config.yaml
vocab_size: 4859
norm_eps: 1e-05
attn_scale: 0.125
bias: "none"
init_std_up: 0.0568
optimizer: "muon_hyperball"
warmup_steps: 200
decay_fraction: 1.0
train_tokens: 156100000
MLP neurons of a small language model. Each row is named by its layer, matrix (up: input weights) and neuron, and shows model dimensions 32-127. Each number is 500 + 50 x the weight over its row's rms, rounded and kept within 0 to 999. Numbers have three digits each.
After each neuron's rows, "fires on" lists the tokens most often at its 100 highest values on Wikipedia text that the model never trained on. A number after a token or word is its count.

L10.up81:455512461546525478478516488368488555513457497469559551365507519537505456489519465515439389569640554521515575532548441441600539510568417580494529417472454506408557482495489517496446451462489509414469489470579468514397544507546513434441660502485564504459566568541488557483511502577469389460
fires on: "A" 25, ".S" 17, " of" 7, "S" 7, " ar" 4, " c" 4

L5.up595:462383530497473598545485356455510450518544498513582553477593459456488486421512520453610462555499494491492534429545468478557468468536464577500448474550549524519535495436546476475480445564510441539556501459476487532466492545467525517471521507558583486545531524495500409530505437384518562455
fires on: " M" 90, ":" 7

L5.up432:459472525522510514527432473566508507554485508406510550501485528476580525581603523515518531607477475446523493480457519473468551597534565480506532387468486464524424429460431606444518372453535498474568531469585559484560455533543656511485519505535487450535470418424531488506550435476538472550
fires on: "2" 28, " the" 12, ":" 11, "al" 10, "o" 5

L6.up146:408499515561427474522557431463537447538541523479483575564399489520506378490500612475458587479488549585567436463505470473551448466510552580481455425511576542487459588563478476574542483463542599563477504544489515431480508582499405574479449564488417481430398305485469396508490397463473531557
fires on: " " 25, "ul" 10, "p" 9, "u" 7, "ated" 4

L10.up241:440525564544428527417478488436449526617570509529528471490471500483464541449504401567495537459480553511510503456440515408577535525554505546464530506567543500571504469441499566587498486562495486575505527500531504509577554495556387505590497434479477590450471487469500481434520489448548509423
fires on: " ex" 16, " In" 13, "Pro" 11, " Ex" 10, "ra" 6, "ex" 5

L9.up698:450510556493389484406547429492553629491504476462451453474507525616538533498547518572489579449442503474492529574454584507487473490544457408579476528490518469550517512484431449502422548494512570432549484479470473491403577470487462497488509457363474570553514470498429559577551474475538444561
fires on: "," 29, " was" 21, "-" 10, "ic" 8, " |" 8, "or" 4

L9.up291:450439408475505484574476578543412462516408390531544493500585517568446509512396474475467552506420491488493503575466485598554488540542486346522459458488504485522588434454522497542506511445438484475539452441575527507553547486518484475491459541393465463476488494454587394570537437584489562461
fires on: "." 40, "," 33, ")." 4

L7.up685:334477536488605508394534449462519524527481398576525512476542538490573548574521460500491478580593554466462489575377420486433526522483529552539532554509525558471565534474522442465485488545565471484472515492551520456515461535494542555497411550499526547445436485473433583475530452451506507469
fires on: "m" 19, "n" 18, " |" 13, "l" 6, "g" 5, "j" 5

L5.up596:439439574527540519503583533510451418503528514396478573442624520409540484491439583496455415564437508470466573512485501440520541456442455500508531603477487582459466528499561453471478481571425500568570453445464475514516533411409479489485519483474555499497510550561496559533417465447506447509
fires on: "\"" 22, " of" 20, " in" 18, "ing" 13, " sc" 5

L3.up261:507475527561505424458426482467497558496521590541441553463498447567431464467454448520446434494487554546487449526422448544471508512444504535440482506510448559467514503455581564526517469517451438501461485545517536550452488438491485509595579541477496532470561621415508478550583491388490544490
fires on: "," 43, " in" 13, " to" 10, "s" 7, " a" 4

L3.up529:480526427598483501557426537552484512606509515501420565466459481434443567483464415562464582435516433524597555476527507520501484505479470585541611503587559560521464441453501508552366559533490458550533544471564464574549435495446398393543524571457533544408489459450488478468514463512429438519
fires on: "ort" 14, "per" 10, " US" 9, " Car" 9, " same" 7, " res" 7

L5.up322:528464521559558510445435609515475493514550467629510563415469626508522428465533597626436473605441565512464445490518535434426505557533511511388551441535522466449514516539549478586504443396484529430478485481478413500547526462483562529464522470439455402549527482435492421531568397595428462542
fires on: " and" 47, " |" 34

L9.up254:458439531380543530554490457532467479526477554483565490545412484489442489525546525562550515441450427528527547465429453554492485478549471510548450545533506453403508466482481525466560518455551400487534428520437463507598525487456425483570611431397559406512497485540465514413597470472508425549
fires on: " (" 18, "es" 17, "ed" 15, "or" 5, "ure" 5

L10.up506:513533509510569533500491445512547457491520502494506527390560452501432542522589433576417437598463543495493457506488529466496564580527532464441389501470501514551590482576400466463513436449477511548477562495456423562489567526496433566563513485438557478447425405457483431467499541535495459461
fires on: "J" 15, " J" 14, " St" 7, " Mac" 6, "ign" 5, " Phil" 5

L10.up497:532372457578468532529618453495504460542394449520407496516495542442413394506427478638481468458486474498533472513525452416529448447505494563496544471444561519564544584427507543538481503481509417550510524472525527511458516467507467619430497441429520592491455529433524428492561452505570545490
fires on: " d" 18, " al" 13, " Al" 8, " ar" 5, " ref" 4, "ul" 4

L5.up467:490500488556475541514466439572477504494519450459457519498496535475450407557525497560437503503630573516428497495545474396487519551438428487552463559581497468517477610562530535553557385505512495465518434472423467458480527542494438551560540405489521603475519543595504518470503474493488555460
fires on: " it" 15, "us" 10, ":" 9, "5" 7, "4" 5, "2" 5

L5.up86:592579377408408443500552461511477516545555584459512582516466576582511451541508491563476469482537483541452467375478488484435468495466512462442373466501534591471502470552508543545518463482546533622533437513439517531406485489484519527392549492535511525490540461472577517465509391435449518516
fires on: " to" 13, " its" 12, " that" 11, " both" 7, " into" 5, " his" 5

L3.up727:503474459503406483461529491484506506580477466581522540454517507534510499467588523591504512443515450504437511553431519539511484523416453532445502525434480473559526473456581570592458575478530440436519489387511422549460460448458556459483561555507478458428488516505558494397509511445423517439
fires on: " of" 35, " N" 20, " Oper" 5

L10.up658:423485537552522524509617402526563482488506497439477524485464496456516543413524527406401487451518486578520444534534624504583586521441527452425521556480524524516474487487513424565499438437409551446555451454552484455401530541527572480510524580483519515392534435465421457481555444497539422448
fires on: " " 69

L9.up555:452452426534494497538582481481468523465435526466483387521558464505513528429535486513484630516554491530430502510547624459519457570513439500498566558520558488437512414563524518515441500476567493456572537516515322547543469443580433521421480481440445475510518555408475540596488491458532519543
fires on: " t" 59, " squad" 5, "ad" 4, " met" 4

L10.up572:515557492549527535518569503435411516534519479414545537500474557508504489370464363608500547568402377494487508551471481412522472542375595492476538490437471536419494531509543451521547546587473508442505536564467540525510544518519470455584475465477434540497525386519514493498547406494544504467
fires on: " f" 52, "a" 15, " w" 10, " F" 7, "ra" 6

L3.up264:464553503506410504442463501549486373397446504540462484541448472494607419525570435500422586512518493382562533554503488513513522511466495521503487342493506452469557467600436463562450526530443510544488485506483544457486494520492511538522499481419521492525484530484543426520529528528474504472
fires on: "ge" 21, " |\n" 13, " approximately" 6, " dou" 4, " result" 4, " while" 4

L3.up207:496429410507514488467421552465491507463500505556588527480507444427468586508542600494566516514487445550526523516530470487585500523478437579425450444538495477552515444534550523423537387550584501579472476436537567567630501588592603537411513512490584543496447515472450469433507457464520434510
fires on: ":" 41, " with" 9, "icle" 7, " as" 5, "," 5

L6.up746:485505564443444507496428506507488543497424535383565469475563456521517588470503396631480544491518471544433568489373527489451442627480409488449443526464504492516521519501567431565485477407514341527503557588419489553489493431444559482445521524374564547564596472499541520505550470531469530440
fires on: "ing" 21, "." 20, " it" 12, " he" 5

L3.up670:500505502522510547460505452604527539592447464603463553478418536464623489519468456564524466454507497455495485523550496506519479479418473481588477452458506505507476438405539497460576440560507446454414505471448518616491488533392412496437518543513440498510470543468538458525560499515451541514
fires on: " be" 19, " st" 12, " ac" 11, " t" 10, " Top" 6

L6.up460:474568546584499442529509474491412457484513559472536569466422527454494486457525508527546458568498479519386493505544453586533472435503455488452470526454600496532407532476482549586454502520526487441408485549431431590381543456454574586579571508468428544449435519582539524475527517512379486423
fires on: " of" 32, " cr" 8, " m" 6, "ic" 4, " tr" 4, "ous" 4

L3.up380:542486523497492490417571492530543532583518518513602518597568579465608321596467510459487443469544495476455531534571428425513512552472433557522491395471519538556558494449438466429476535516630536522543518527476484441441538438540565498484469480477524538477428482567570557544538534477386522439
fires on: " the" 47, "ent" 7, " three" 6, " five" 4, "ot" 4

L7.up38:506519539472521428509590504536448523513411567527438476404530505471540512424515530493511510553537516529478475578509565491531419433511403506449482469533411485531533451527509440501500517494503452533431512597550527457465612511557520519430456542468501555446474502503460538495571532482576465456
fires on: "," 55, " " 8, " F" 7

L3.up356:615457474494545496508564476558511545483507486530524528479454510499555477498541444463516573573485527527497469551451505445432516496515569495560435489520551543490418571410508500521519491504338459459507497499493507506516462589490465512461553414626547527472554431478600521540508406541366474550
fires on: " not" 18, " been" 8, " also" 7, " more" 7, " very" 6, " rel" 5

L7.up709:422591553599497504476576358437474510467493448462481481525537580557538600487489552468499495506528563489427532506503490497485417552528446408394501425530568505450510512445547468621520520496530514592501482500494456539512537475444563542460465476488503454574514499491536515485497521597346579493
fires on: " ag" 13, "et" 13, "ot" 13, "ro" 10, "h" 8, "aw" 6

L5.up84:403494416431534492491626454417498432566517499451591540510522512536516505543449479440439473433461468521440520417544502468534502576475567478430554492483521555664577505447494456511449485437501499524493497421471469481517486418473506462432605520580483471420468483507526435499454502487494488489
fires on: ".\n\n" 19, " \"" 16, " “" 11, " economic" 6, " esc" 4, "sc" 4

L7.up288:480457577398488580528518583541555523527553498483510620488463417486560466492478470524542618523548434535556501576532533463484516568484466521500569445569573530509454426534519502478478453421488542456455509462472518480415399476460479544463483480467478408419474456559460541514488424465577501483
fires on: "n" 23, " s" 16, " t" 16, " T" 9, "pl" 7, " " 5

L5.up585:575418473476517592425528464493464418491494557560537505562539456492495433393587599474421427434502474461579475445561471580555471467399488509484524512497465597499497409541516477454490521458511536497485561565495498556549498452446547582485701509493514502443526460501478415513483496467488476493
fires on: "-" 34, ":" 19, " B" 6, " The" 6, "ent" 4, "at" 4

L5.up250:511507556524512454463424512473460562593524529505464483497450466460529398472565505428476447570482566429564473565488484476564499530536468488482529543564491589539415608593429587498581453448421552534480490544575543540468541485442480432592567507420466442474516440452477482518468492516449451432
fires on: "," 21, " the" 15, "ri" 7, "-" 6, " and" 4, " a" 4

L7.up159:506451461491421563441558422466427473406550473448493491443464466475539492571374479546451483600500524535456494447561481487464572573590486526516539500453483520567401524561456374475530517474430508507503516425544503380567555540433465436501485456513530464560567564399498547517540522524479527493
fires on: "ly" 22, " not" 22, " been" 9, " never" 7, " to" 4

L3.up758:476489472506500543526480512535468465456535512458564427608413513536592445522495595485489491584479471513516513443563599470534510498421489486580515530546566471533478509539475524462505436482500512554502437543451495457507448510543472492448569560579552514463507367576669459585402506533523501435
fires on: "\n" 31, " to" 25, "ch" 6, ")\n" 6, "\"\n" 4

L9.up551:464498502499447516416559510521489466590485474505536510506446559473422410539613488503503491538431600466478505483563549458378503486493448471611588495472469414423542450470471534595461463519503406495377459446478408486501444500555474528514602466436464463511480377494476470505461548456410485631
fires on: " in" 31, " York" 16, " and" 15, "," 6, "on" 5

L9.up222:468503518502517548535534428453482536480366564567518400483511475428540464454399357525549608522540450602418485434501512476519504550479412510514506478504454479509449467518530540452452519330600497479516459485479511594530419500510426522546473438441511433471453480581480526492480484556513414509
fires on: " t" 71, " sc" 6, " g" 4

L3.up597:486511489480434501422459429591461543541542475497547526512552512506446454506528462511475466584467548488486552504553503533433453491480386500518537501457470547545437536564530524505598442466445563544522559616551455518478620501483410494494434490512556517562448467560504426481570433557405377527
fires on: " and" 11, " as" 11, " John" 9, " James" 9, "-" 8, " Jim" 8

L5.up188:487431498507391503492469528549398459437411456549511510434490523512543502460462533493501520437376536567463492429494550604622476587461516383512539540539522586562450454602483500540457489523461539600522518479430483473401513470494458568462459475420488481559508390509449497562563499565475412497
fires on: "." 63, " |" 30, ".\"" 5

L10.up733:397536444434417487529507531500436513594556561490547509503408508528458480427437432428489499447562555502528486467460538504515498546459468554519438455526528517550443470517448510469510513503450491476475472527488429458562570534464496446588632568476436599507548580424554555497477510563486540531
fires on: " un" 28, " ex" 13, " built" 5, " Un" 4, " an" 4, "ex" 4

L10.up359:473459537448515489528527425455490451480517529514545560557547468413525473442505519564431480497517378471470489568447503514552520479484435462533569519494536443427439577531407512570537489474482607357499458543467539547455471455504476468515441600466464478515476505407543504535418465507520529427
fires on: " m" 51, "m" 12, " ob" 6, "š" 4

L3.up238:573497575540461489421533476528497444482555506511538556479433456440473482508516430549414513500469572460467472481507353445539508531428430537475413427513505476488444509525478483565539453536476479481635560531491525501508415460464605522536506532483536448547528349423475402529530519529480474421
fires on: " |" 18, " United" 14, " first" 11, "198" 5, "\n" 5, "va" 4

L6.up340:544569500487480593543479413417619525514482581566479560481435452519559495489499586536597484468499458386494516438536493540469516467521472529569523477453462516368547409478452477530483494448381540558581524444486409470464457529492464584473524517491497546565504425487454492480534521472488482459
fires on: "or" 17, "m" 15, "amb" 9, "on" 6, "am" 6

L5.up547:471557470399546452444454535454470507489476490456475488471442520467478455494559583553457537576534456468561455438506467451432479590493476581534490491491540579459405506437430488493548443474516425453476532553508442477566519478538502524510441698557491517461523441430460504495649527411524472473
fires on: "h" 34, " |" 13, "ic" 6, "H" 5, ":" 5, "l" 4

L3.up457:461378498396564567481529374490518529526484516480531482488494506515551493503509469510504578502460484415493527519518498379459403451487456465466561468581466527470447481566540551496408473523473504604513463399454409589554453501528421543479582554522506447500543536503519462596565512495575446418
fires on: "st" 38, "-" 37, "est" 6, "|" 4

L3.up630:435449448446506493532427546493575496506585547502512476433529431526546437547450560502514513464445472501495483470498534358495528487473453546467575478405607531504505483519509581531376459531518493501472560536554484507457539443425526539431592487492486437592600488498469467479407492610515365424
fires on: "st" 42, "ast" 7, " " 7, " from" 5, " (" 4, "0" 4

L3.up213:484471462596476510489429506470486538577461584524492492544497556457548500517530475448510547539540495436491564569456472559417541538447491588601553491494427489535545379399518507563569407597552527481537479454513607416415447574578466535523487501556464507468467477423546550521507526509611519541
fires on: " all" 23, " there" 9, "n" 8, " at" 8, "pl" 6, " no" 5

L6.up282:489493523434426570526475398572385476526453442537518456467490507534529467481494646535475477463562483469543477513588357418526416550481470561450551502563469437615522455545535502583522434432422527562577507535445487614516446504507525542542429553509532662517441475443490491459521502500502470519
fires on: " and" 21, " had" 15, " took" 13, "'s" 10, " would" 7

L3.up73:549592555441508507435481511421486450466536507554557452452476448498544494464607500427504515459388499499475493573453505450495564627584464582458516499589544486467583518505448506540441505502526478528537562532568477510451464485557468549548516419511499505541466458568502560504555491459416440496
fires on: "–" 27, "8" 9, "born" 8, "9" 7, "to" 6, "Ind" 5

L9.up226:482532406421502441526461460522433539467487604450522502517501468500595500531451598454449556398465451498510433433548449569522477546461567632415482512467480516464493494555468491459527496512436548480553481464464500651557522504452565439480524512383526448483495528431503604545552492503497511528
fires on: " the" 17, " his" 14, " its" 7, "'" 7, "incip" 5, " a" 4

L7.up564:492540605460476497435514442517497511504462539475534471466547508474417525520463532526457464448519536429536526502449484570542378524461542484509523514527488470443522471561540453531548482616458424607435521472546381514471513481397530498505507469473490513535469536571557557425486510473483575397
fires on: "ing" 24, "ro" 13, "ating" 10, "ang" 6, "y" 5

L6.up255:438574474492584513597557463413504430596446515428463541537431443456558495497546546502500562577607584524486478430523463452527508431488467625543561502488467437548464504546542533446453427576391559474558523523525417505441490463387513500501458517446542473502468471587428474500527534411586457502
fires on: "-" 21, " the" 13, " t" 9, " and" 8, " first" 7, " St" 5

L3.up746:544470514551428498524539448544398515565531450611471571449481555547539479517441516443497489492465490505529468459498395458437553502473472471531494508506489483527547470469558502454474432487530448529497475429478513497551491517543444386528492537440442559519466551433478467567574592437551504400
fires on: ":" 57, "y" 7, "ate" 6, "ur" 4

L6.up64:414595445441441608490578453481523469485464459481472513503539501482483536499453488438410491447535407412422479376569505575468548494425403489465443528549454569508551397536381513455366483542573511592416565497419514483513508591430531513595485563512490490510524468503457482517533467546433477546
fires on: ".\n\n" 45, "-" 25, "===" 7, "–" 6

L3.up197:565450472490544498437521485478431533535490497501439437487507431554510449481460569480603624551392467482542504457423462464455501577404539510489522506525555551459520430562438474588423555526496455450480468481492511639508455533578430510485555462507594509477470492508455575430505530568480467479
fires on: "\n" 24, "\n\n" 18, ":\n\n" 11, ":\n" 6, ".\n\n" 5, ".\n" 4

L10.up514:484555506494531538459539494459499539450477494454546524507493497410584473452510494503475541558552506507407522423583479443538499547522462489567556532474451542455384461532492502480524454545575508496483511413590526575529577520469497542519466617490535464418483509435516426477561532534482443413
fires on: " st" 24, " l" 19, " as" 16, "1" 11, "\n" 5

L6.up142:512449546528490626570466446427525395507471542474423455407449433511545436467465442446474589557560540547535441472567513488495448520428501524431563540570558505466494455597525453480463461449490516555504479498488538419555457438452446531564462475522523484542511553508490444583537484626525455525
fires on: " t" 34, "T" 13, " d" 10, "I" 7

L3.up520:406537466467518569429555525410525521586493498628546461506539646536414503500530484528493538486456479447437523493556509457529496491573508504528589466554517482525489481427496628393546425494481474605397498462490485565554491536459535578504487518531513504442546451532396483487511473530606485477
fires on: "\n\n" 13, "|" 12, "-" 10, " in" 8, "==" 7, "L" 7

L9.up285:508566485572456485541452591458568459516496484377570472451535465490531504561471484477497514527515515554456668482538495503615477460452483518485515554502525523554498539482597506500518459450475464460472480380601520451498446508547395540463546568437541579480422470473572473466520584519579488418
fires on: " D" 20, " d" 19, " O" 9, " |\n" 9, " we" 6

L7.up645:495483473491508511457554475523478381565624463528412535437505513426593457461483578546462550449452545525465482476578538433433502513548571465470468547575480473438477539533569480505401493495466540376492478438522606466533586516480523476461464519493583472447592454516457464531434514539434464473
fires on: "," 25, "2" 12, "–" 8, "4" 8, " later" 7, "6" 7

L3.up696:544488518506458492519497451444489431543496604554505516491541474448609459518438428494506485534454534538468528475524472406623441549609495450606551539525554500505548559493449426507572536498517455417493510432479489519529556513601450534470448482470467507426492452471392539494612547453541492463
fires on: " out" 10, " all" 10, " pro" 9, " first" 9, " cont" 7, " a" 5

L7.up332:523558544622451465490489466492471475432460537478571448388494506495537559431371453505552501441505514586518424540413528487424470499539467518449465496542536476410514469591478577524509614396494544509577506594465493492398447550577516563481502478432532504482545537421524461498581561567444492427
fires on: " a" 14, " |\n" 12, "s" 8, "z" 6, " t" 6, " by" 5

L7.up393:556415460483485450569456466465466391484527489505573520413464497525591521460563545482579471458527536448536554541483581471508522516465498478540569597485459490585550419525534457444464465503531587490453441551456555577489608558480548475487542499446503468434480547557464460560565458460516482430
fires on: "-" 27, "y" 19, "est" 10, "as" 7, "st" 6, "at" 4

L10.up176:405498550554519569563519408433520461538464495552509483508550536576520521528492427565600483443595477534543424499517541486593473514413506535398513531497556516474449385543544522477568545488369449566535441481446487499501465385417407499507512491495521438515439494607498542383553459419490519514
fires on: " t" 29, " H" 21, " s" 17, " m" 10, " h" 4

L6.up435:495566560469555532444457424478479513535573506525526505413520437462517484559569515511451599522508494511575500515431521520425486577548500523516555503397587443570531467494467590362441491503402508414525523554568511489480487517526580548507428476521434533429445505557491549489603472496508525484
fires on: "an" 29, "12" 14, "at" 14, "15" 6, "16" 4, "13" 4

L7.up260:431519512543482520431513508438563500524477457573480514466550430451476537533458493449502536579618541508561552531560533536493546536495462490498494433495551496486518513575527509555502522447538450511443456525507597466514466509369520523473487431532505452551465536547526475445481441418537529431
fires on: "ro" 19, " y" 8, "y" 8, "ly" 6, " under" 6, "n" 4

L9.up66:547583518514525494495531438487433541516550574498475483498563545652420470531507397549462518520469456485453478398425494434537498566495489414572454452409534584610508485510465554441437472533632542505388532501533484476485493494524470548465536473578521471525395483451497421480463487580437555526
fires on: " ass" 18, " J" 18, "J" 15, "ell" 7, " where" 6, "l" 5

L6.up494:549476461497478451424449424454514464474467543530581583539442456430593481479464515526412449498556477478495455463514465476462441575591436525467481459471511584516463512461517522606485538458584592591436523535457544503466457580507493427503559487532442494487466506487492506496540425503485419536
fires on: " a" 21, " its" 15, " his" 11, ":" 10, " their" 7

L7.up370:411512526476520445465451557507468448491550512440502481470513386524524534476504442531516442494494563518481511556561476428463517517590435506532597486603550466573488435494388513474436457473516496536490553565595484551524491588540579463511540525450435448471503501478436472520467453522416452482
fires on: " and" 24, " " 13, " to" 12, " (" 8, "s" 8

L7.up111:559517483512500474551627476511499421545454563405626582538610430544500526483456540473494470444467523447376543491489654553461555508523490469497507462496426455487553426550511516537479531525465544511559425487503503454531527610443424479528497537472572487429490433491502489469512508516452417500
fires on: ".\n\n" 71, "==\n" 7, "==\n\n" 4

L5.up27:522423441469537432437471493515567466486524451568484468537577511458490473545595481405506519537504411516477459592475514521485504539479490488508455518470578434516588497437472444508465379590571477495435557540473546412502428527462599549512508485581515441336546533534496562446460511609386513490
fires on: "ist" 17, "ew" 16, "end" 13, " on" 5, "ear" 4, " in" 4

L3.up255:524457531504565492560530457498490470505448432436574496518595488430523523424529546547554593428469469559508475459446598599543374400431456416487483485505492442498478425581450551488482444487504556570540471451524492488468530552426449587528518494461462458590550471499522436560464499491504530482
fires on: "." 80, " had" 7, "\"." 5

L7.up358:453419474414574483405392450578567569469479578628464542535569462554569488518540519504553510475549540433454541468551470487520453478576461503452525497414548505474415480451515547519468433474481446464498488461448453517477528470435412637599537595397535489511526496528489511516522539373462591477
fires on: " " 41, " st" 10, " St" 8, "St" 8

L10.up716:491543456495574579519517525495445568458543506523550445427500590570470472438484395528421549465570550562470455584476431503485455533456471499474548459512539520504458470489465472453420495577493433532464485428543509467507474528534558539504506475467485492458462475474446486520519512502520448509
fires on: " cont" 22, " int" 15, "t" 7, " act" 7

L6.up671:540452476444524463438476530389521494475656454559448546536504486436519416443477443390514559445470477522530602570513513498550531504432462569499570490504602448550436467554518469443518528576493460483487557450434493529499430485495498459565494540539476530572441442513496485496548547508549477551
fires on: "n" 21, "m" 7, "t" 6, " Elect" 6, "pl" 5, "c" 5

L9.up331:442512442524494425527404502473468466486460542351479530579434501389523577489511525542532591544387506526527512566509470503464547440447505464497560504369458509456394473591546532532517492495477459500498468501500524473558522447515493486552526604502563493515483474450529487446417509505484469477
fires on: " (" 50, " " 16, ":" 6, " the" 4

L6.up634:532493521583514560498478512434453585389452483520572550531439537546420459429503548400505590509537534509496474443507516502476592468485468450543648515418520379484533457577484436525515451478466536481512502451490490582470523492515386417467528468508573500483478524485513450478624449521494470434
fires on: "ate" 14, "D" 10, " to" 10, "b" 7, "ct" 6, " from" 5

L10.up517:503437453561475507527483577461487501459444505429556522431563478545521445442465525543514521477525619595551570463498509508513505498563567395516542495497476491576485419474530550567529418462508540468545517531487506507385440499492456524433616560390456575441391498494614541523410407540568429534
fires on: " D" 33, " d" 22, "d" 10, "D" 7, "s" 5

L3.up678:523489381471498474430482431467497478560474475467464572506530519513525461465424594550686476564518472437482551533388517491555476486537390535554396469563589459489525549475467593532409464564521432463533431457530499559491464528529501509427512565517532496521445542516461511557396400444506561572
fires on: " |" 32, "\"" 17, ":" 11

L7.up505:503438583458499554511436507634529494466536560577420515528537460474552465429510508574551587445445506563600571550507481553524424575376553459418482510437488564503460480536485479509483492470450541504520512517529455563525437458426484550430537449355474511512467553431554488549496503523488532437
fires on: "," 35, " season" 7, " per" 6, " " 5, " |" 5, "ings" 5

L9.up728:491579527515490479427551524473419520548527595523553456477524540499482463358496491549539478467470549504491439556546475517446428452492473442505460600420440446542575458482421476481470551558478497529426603524529448544556444489522558513491526606441493463451494478492586535449494408509489523508
fires on: " F" 61, " |\n" 15, " December" 5, "," 4

L3.up158:486495527503531562524512471551479455426481531480554367573510370561488430450463460460584518507546518452491542559441488505531619499461524483527486552448497518474518514456472438526486427560481576517552561522496551469506502420496536499482565485436517520497500613505578515495535521540427471395
fires on: "|---|---|---|---" 18, ".," 10, " |\n" 8, ".\n\n" 8, " while" 6, " ;" 6

L7.up592:439528509529485454589470463486492518527555469547531456489485477490586482541546538413512479542533510543421571509492451484456504517476388450521544399517532499573457479519498504464486421524518544604495488464506502546394510491517587399497543519502472567441443407558453462536494492433452422505
fires on: " the" 41, "ot" 11, "oy" 5, "art" 4, " as" 4

L6.up686:490480421455560448490571486554499491581424552554481515483556469505500497550412544604520539465514491541557470520501498496526439463484554521456525479391557525570555459433418478522479547437460555485540577469495512589526552516510517556450402480468408544528455481467523520404491461604375479549
fires on: " his" 22, " a" 17, " the" 11, " her" 5, " him" 4

L6.up40:433384571415546483493499530494484578402525581536512430510496554516649573441500495570419503455467482483432473508495567556533479602450490565523485569523601537478458432525475499471416485518480493528424398490545503546493609514464517533495572466503522456417512451490464451468561549509481464369
fires on: "h" 24, " is" 14, " |" 11, "ter" 5, "ric" 5, "0" 5

L5.up646:542522471503480400448483453452478472518558621480496528517469464500491497526472628481447537526573448472510517489557476488486513499511496521545532544406553512573477368482552489495407475426537573421554454525530578499505536418521403535455559545577445574434510553473562567559517505521502571460
fires on: "l" 22, "n" 11, "pl" 10, "-d" 6, "-l" 5, ":" 5

L3.up90:528398457478397468443410528484421561588543506511532550403492462561445474430558512479529451550473462552420506516575486462590497552523369565550537377564581465558439524530424474486596493503476495452545468450457437564555563580487579473468494545508456470477510591489507521434519428532529548465
fires on: " Mar" 37, ":" 12, " mar" 4, "." 4

L9.up130:491497484563507546500506459488487562592422447520453491437482488511501499604503469567557552452597529519478466518439455454611505589455472555449467459474564487467457559551467485481431431482529425423536482481582520426569457475503492495459508514491479449449424582488466517542496408589512544517
fires on: " |" 19, " al" 16, " Al" 5, " (" 5, "ever" 4, " sl" 4

L3.up203:499545511577490509459513412616389464523510435415479488567505474442496576353537538546517489428504537501539591435523489555493484551477468459566507606555501540507396484504565485437551450570467549514556609602523543457385483518403487574395481454521530469488604583447446452425464459504466557465
fires on: ":" 20, "ig" 14, "-" 13, " K" 8, " The" 7, "ar" 4

L7.up749:518460447511466546606547389463578506483578595457547455522502421457380479413543545501560478513446515489473585464530548444518399543543425425462476530511533521537511507498362488419465564465424458465475465402490551507538606507536466533560561522428565520566435501500548470480505469503503451482
fires on: "or" 11, "al" 11, "y" 11, "un" 6, "b" 6, " (" 5

L5.up70:545523433523550516503527487500417508521554447454453488501484537559549526470492417517545506511443519636513492504544500537430485551392438457523495522452551599603601544530436517528530438560551493539473509469507453592539500529473520502523463554458443502584549511482525522573519454402461492499
fires on: " show" 15, ")\n" 13, " discuss" 7, " cover" 6, " I" 5, " Total" 5

L5.up370:430552519531515499481541466498481491525474510527498465430509543441515418493560524634561505480395534575481459497486550482430524501521538551560548581397490521453432496562500476470448387580471547521527525515488546515477532452463471432479535541444486448474665478519505506588510547565480507445
fires on: " of" 36, " |" 18, "," 11

L5.up184:544367420534461516521510489479526506514579396584485607408543472492466476513556489581548431535462408536547536509611478456604520476450510392469498574435519476431444434442552553464489508410473538469488529435490496552539600490530487563475551437458485593507444518486483429463501514582567548497
fires on: "," 24, "on" 16, " of" 15, " in" 7, "b" 5

L3.up86:489425532534454511553505466442473468559604505575475449541553423473572460522568425500469513516487426573554513427565584497553502488412586513425579453428510421447480469428551500464506522411428525537544555539455478486517485422487421479593525506474518540469438381556583485512476443422484497485
fires on: " m" 29, " he" 17, " she" 10, " do" 4, " kn" 4, " City" 4

L10.up474:534495515603476410493578483533548490535532545528572469481462328594461452541480526476513449509495443567533504521577561408503520443531489490527480444439550554653575471480499442482491418419501459543524503488467488493453515520420520442520612570474510485504400455486550456576534518523496460416
fires on: "\n" 21, " to" 9, " under" 9, " |\n" 7, " had" 6

L7.up365:421603571447410537593494441520405479503492497527489490540461487456509473561530510597537487564453504505609536517449563507489423494544421419480477544471439508506544555564502558439534474526468479445507449538443501497471556483570526444495401542482539530412596439505483434578558457437532510535
fires on: "ic" 16, "at" 11, " |" 10, "á" 10, "ot" 9, "r" 4